From a checkpoint of a small transformer trained on Wikipedia.
Training: a variant of Adam for these matrices, 632M tokens, 9641 steps.
MLP neurons of a small language model. Each row is named by its layer, matrix (up: input weights) and neuron, and shows model dimensions 320-415. Each number is 500 + 25 x the weight over its row's rms, rounded and kept within 0 to 999. Numbers have three digits each.
After each neuron's rows, "fires on" lists the tokens most often at its 100 highest values on Wikipedia text that the model never trained on.

L2.up2399:490518544451555510539500472493498516537477498541512504488512491506478488503529507460496497478470502512504489510533459463477504491517480491485470497472542440517500463476505500520483548509503488508498506535484514498497512466524477507515537517513508506446517535500499519467501500526504531522
fires on: ",", " time", " each", " life", " residents", " same"

L2.up1645:526525510516460492447457480498511526518522469509501492533514499495505513484498480479497493522514494509567518501499490514495514507462528491462494481494521470518527479475503506467463456530528478513508546523501519520461500482521471491497531444536492461530480518516508517513527535528488481475
fires on: "\n", " ("

L2.up672:507499512479514554502530438562536505457457487545567459438490494455533478512510528495500487475474490479520476511530514495496500531480505510494502548511500524485526477543474529505447497531479466500483521520485516508538542487502505492514531484511491507525479493471507553489521513501521504478
fires on: " to", " the", "a", "ets", "ar"

L2.up367:516520452539511532517464479482505521501556476552476532547488483489489522514467539489500470551524481510522522548505523539534487519526485472477534522531525495500510504520511516489474495483495496509508547456464509499551510521522479471481535502462503500509470499498502534514514522462496509516
fires on: " |", "%", " Candidate", " "

L2.up307:500537502500515464485489490477478476499497516517526499551492529510515538435498516496535487519532491501461516505483526509547495526507450523485489503520486497497503524467542520507509471490517474493500487550532514506468502483512463485496474513521484483494505527528505526483538483456474489453
fires on: "s", "o", "os", " ", "c", "z"

L2.up488:491531511476512455490465462490488494523531533482504530488494519505467542494516526522480465501534501551511538519490460496496506469505502511491537520488520468544540448499537573505487490455516485560542567497503524444514482462490499493493527538537508507497500494463516521489478525493502492514
fires on: "|", "-", "s", "'", ",", " "

L2.up1663:498532489508555478497535505530488499474484488481447500460491506495546499486523561485549506506477506481502463536495526517520502517451519502504513499511509482547525497483486551498465547518534438511499450510481502463487451486532543479500473512486469494540529543475529506501456481462540529525
fires on: "ed", "s", "st", "ing", "al", ";"

L2.up2498:498488514498497493482519474515492482502485464489544477464504497523494488475461544534553502539495463490496488510513496493535504506512524492517494539512507528478469469509454527468479530486490513522505469503505514475497479535538537501508477508467485509511511530512480520511528515523497473480
fires on: "0", " W", " L", " |", "ci", " NC"

L2.up1850:504463521476549476454478501495483526505532484493524501479486478460510506508502539440572442508548484538504519486490594530494517468511524503512497532531540504523484477498466504493469508488503489500530512459511431476501477499516516513546492472482523478486497499498516511505487497504500492524
fires on: "|", " |", " place", "8", "(", " G"

L2.up2511:497503494470543493503491519483491485470504502516521560491440489469474492473502524488496457437497516495466504518523485516506522517485496518493528499561534473529473490466495545482528460488484443487496471471493525527522474489530527498519509525491513478473498489488488527538496465515525518476
fires on: ":", " of", " a", " |"

L2.up2326:504543531487480514494499514525474497466511535538529510464531531517508485505477510514499479517524544535484516536499522545498515470482455519470521507511470478492491484498480460517539468501519470497497532489508517473485467510524509460473497507493487494498527501525493520512521497484518496490
fires on: "1", " ", "ar", "2", "at", ";"

L2.up657:470491496486474464537453500503520550486512499540484488468504481501499508491472532509525486535508549503546501489506518462477513527545481435492481537485527477510488444495526543463447487547497476493529466473510490491463482508514518461513480531485510505505479540515498523504508513516482499504
fires on: " the", " a", "ing", " in", "With", " with"

L2.up384:500488500480513489500522510442499541496469531500545513503525491543489565449494487514533514500530480536478521475492497493527498526499492475512449503485503505470503482518520526515552522474514538490485528499512453478521504519504484479472488506547526499480476552478483515516488532502495451505
fires on: " ", "-", "0"

L2.up2273:511504505508536465510492504528469536530481440480477515483514522517481509458464495576505502520511484516501496522521513481495490448493518502502494481495481517518519509529476516505495518501542523523494499459532485489517481444486527510504525526471514502466479506532505520526487491487483511503
fires on: "c", "-", "ci"

L2.up1991:553542559508520464511451523555454516464469506535523496484515487473521573517496508464507462506492505526492524531509522489500476516478524521483495507552489504524480458479508503489495499482508528502551484484507503509504468491512487494546502456550510484491499494507470508482506514522471480489
fires on: " |", "ring"

L2.up374:578505481474518512490483526487459520511552482519531485507484544513463541463446522535501507534495514498461488508512529506538519509500481509509489503529471495535558471565532515516488502479509505505518489496508464483498487505516497505457473516506463513513453504501542524495492476512480464461
fires on: "-", " El", "el", "y", " Da"

L2.up571:506558500461507471459488540493535509482552504504504526468478498505486485479492507579538474497492486520487534516515515509483505516524504492503475542496549483516503459576532523503500503501512528508516519518492522545482471469504463467509515489552520511480462545496507532543498495537488505497
fires on: "n", "s", "-", "–", "u", "lo"

L2.up859:474475510487511529513530495498497524502512494520542571482468483455456511530535516497484461541551477521465519533491507549476555505507541535504510502516529519471477548497479512496479457480516503522520509443500488517498505530480491482493519494479517493484506509486530521532505499511491564498
fires on: " |"

L2.up1899:511482514486486522496453435518496469485516464534520493454498530487535516459467564456545527505498468490543494546506537527477549523504513488519521529513509509516465492545473520537468464472522508490491472500499460538508510537548519509482494514479486494558460508506507507487524542495483530532
fires on: " |"

L2.up128:501502453544519475504497515483514557562532478483459494469482465511479499494512498519504478527507474569512473497489491498458504478462523473468524492476512485557501488506474494516498521532525529528470515506530537484519487468547485470514521531508496490529472505486472546487503524515497496493
fires on: ")", "-", " or", " first", "r", " debut"

L2.up1775:548490481538521471481456504489502482471518491492516477517508509483488505479509505492519467479489528530468494523493482504488490491520508491461503455526487497481497507514479501519449472516518502532460511519488548455425505547517479492479503489542521479507493497515441513488542492487507476503
fires on: "\n"

L2.up2170:503557497522555490508495466502524506508517532572537484466520472491503483495454543466556524508508532503513499511515494526514520499468487499471517543473523500514484486463527472495505463452526498459529500480529481490521496495455523506496551449516488492501504498498505515505486525432470466503
fires on: " ", "s", "v", "2"

L2.up2200:484458533478476484451455527531461501498502497501531513523463515471493501481543509510485491477460500562484505482521518506522474538506454534505467524509510515465467508515446526487508491493503523500448536510514510474542503526467484503545485517488513495495512497460473505486489476474518523542
fires on: "0", " by", "%", " con", "cent", " years"

L2.up22:499509475540503549538466528519507537494515487487465524529510533491546523516453493502525462579504503484482473538497499480493553511529479455494500545471485525492538515500507502496533521503511498489521541465525513483521508461525548471456481475444459485487458484497490537521489494510479503490
fires on: "\"", ")", "'", " Bailey"

L2.up1579:519498552519484536511490491532514480489500498541523515479500457475477517471520492481501514446499500526493418451521496497477519511533484456477514500558536464501468504511511538480494512492493495483485501499507513526466495518502513446487442545556521519526481524519528515485541491511506515462
fires on: " \"", " of", "ed", " its", " him", " a"

L2.up1971:526514536502468500489503479486509501504464472484519499526501528493502465487517521483519512475498474481535488476512472435447475467498501500497474541497513489481483501504538522526532521501491451504496491495494484492519561511511502492514511517548494500503513442465540502489471520485474460521
fires on: ".", ","

L2.up1252:523529505524513487507454475492509467484511532507498492511539470514518519551537503530510459493445512556531511493499518513507530511530489469487502491514502496494490457507477505466533495495504488503528507531500476498509493503518508474477467493517558563508500534478488528477489494525522515497
fires on: " of", " its", " late"

L2.up1987:553533510476512542492434444537492496506502500553546500501536540459483512466501508496511497483459499496507472504532527481503512465508483486503559535527509517476483482532467477476508487500488488510554505494481485478495469490534516460533481496489481504533515490488494521476498461480521488487
fires on: "ed", " him", "ing", " son", " first", " them"

L2.up280:523512533495481507469458562532533515483481491508507501466463526473493486482480482550477480510533519512474518499482496522494476532487475527502504499535485468530463494603541509504480485472518498513517482513560551493424507508496483515454504515549496491468464514501507483481494516509469525503
fires on: " ==", "==", "\n"

L2.up1776:467491537519499505516521483466495513540500500471538522491519473528515533487439534508491477527479510493524512485497533474480475508517490499492532523500521443535553480490535504536481475481550503496494507537468538491502499453473489480499518518501522472485504520513491522500457482505539456527
fires on: ",", "7", "0"

L2.up1871:513525500499502456488502498538466483502535523550520509492488502508490493533452569513511480448482502514473514517478512493491494536467476529513483521509516494531493457506481531477525520517518488512526510488479541512534482496486513492493481537494504501495470518540485523497496539476483495477
fires on: "ing", " in", "ic", "ate", " of"

L2.up1172:510491504500497482526474489488529509442494490502552550544485491495492490484497475498511469513516532491495463507505508495505483540493493492479494467545476494533521497507501487484496472495480523590469474497515511530495542497530493514499518497493507467472464486512464495508495512525499523484
fires on: "\n", "ad"

L2.up768:498513495504521513465505515525481497495489500530547515492527509475484532514534526491511531481505508505515500532506504492509531512456522495475482487501516499504453488506467467487472524472523527488483504501508500502497535501487497514498474491468523515494522518540486471506481482445443521526
fires on: " of", " to", "0", "cent"

L2.up1702:501489494504450536528470470516506498475512525537576496474519482499522541493499505500474479457473493534509500472520509467488527473512487519492565518528528473523513479568492536487474489494494498491449517529544519538466504535538472477495503473525499514538482520450496502478539499533515499490
fires on: " a", " |"

L2.up1464:517457462490469457539496517461449491476484480477510504492511523515481529504475530475521483489514526510517478517484502548521504489490479486552521536468494513495487484530463520485560477489547505503499510495513445497542490514475483488507434499528472486534507536497472493469463512477489509490
fires on: "0", "tic", "e"

L2.up2470:525536520542467501489474492493525541471534503515496507546525519502504514507460538498514514518503500550482478486518466495520512489523493489524518524462478505519503504482521469515483471480544482490485488494517550497452492475544466524491492506478467457470492497536490516528473500477504484519
fires on: " ", ";", "k", "t", " |"

L2.up2361:524479554533486524473524453526509526506517474537499484451440482476513492510513540469503471495512514539533463515520540475477501510454548506481504495501490477536524503494486468519461495514515464472551489513502473503496504523524500487527513420475501492523475506508500512482511495502516527498
fires on: " |", "men"

L2.up353:483497536518511484465490508529499548503502484542524539473488493469497509495484506516480462474533526483440484493502460498492523512545489508489502511565522477511468493528468523494513512482504530484503505519503498521556474503500517503508477500506518492458432524507497511482478554458500534459
fires on: " of", "o", " "

L2.up511:491520547455462484481473453502539477492526503530498499501494448475478476485440545489539557501527466534532535525476509488507543543497522504505524490496563489493479483503515524544474481511525462520502490483464484503566441491506469520507495516555520496523508470487505477526491520497531513461
fires on: ".", "0", ":", "1", "2"

L2.up1908:522506465484509517478489506490492515523511487509511491506497513516529492573462542487473474525501494499502498517521512481515506542475448480465505530503514477513486486539452491462504487572517539544489531461511490510478518436495512444513520439461450480501488502515489503517444520518497494451
fires on: " and", ")", "\"", "/", "=="

L2.up1448:532513517501498498484438518477529524499502551504485513500508488500483581509469525520501488473438483476469503480490490486518508498503534467505517521463509482501495488504535546539555481462535507489501508551515522484486498525520516491454493551522456517511477547498532465505467477507514471528
fires on: "'", ")", "-", ".", " his"

L2.up959:508524552458481487501483528484500485501483498519479519492502470484504485478497553528543470533511484471545522521520530514537561496495535515515502514465491522472512488462502545525527428472488485525557487460468502478543518501495489459530540486475460506485518484500507499559499507507549511505
fires on: "0", ")", "|", "4", "2", "5"

L2.up120:449506490445498503496479493506493488471548500520499542449491481473525457501448530511519484499540510548512507500482476481536520527516517513494463494536554508494439464515478490480466524502520509490548496478469520476514518505492530490475473532466501492475474516481540505535497472511489448527
fires on: ":", " with", " over", " a", " part"

L2.up283:498513545459525494472514463508478470496528493484521496505527533480484546509468532486542510530480517506448529514502543489493508551512511541527509514557514472486442507505486544489516487491513487498522483508473447507491460504492529505516470505467511458477478533515475488503521508507518467515
fires on: " |", "\n", " place", " ", ";", " film"

L2.up635:495515510505517488486445502538526517478550465508467528491488514482558513484504521454550532519515524537506509512505461514457510502508544461455514503479558451519498463453521509487513503512524482476517520473503507485522504457493507526536507464446451491523529474486541512500473467472498503524
fires on: "ing", " |", " to", " ", "|"

L2.up2202:480529520468511498552441516497463504466520508486486515440503487543482508523453516518508501513526481489519495496486508504516501493481502486486527504506532540471530512515512532466486529504525477509529491493512489463518502482513520445515520474506536483521497528496525483503502479452523509478
fires on: "s", " with", " in", "ing"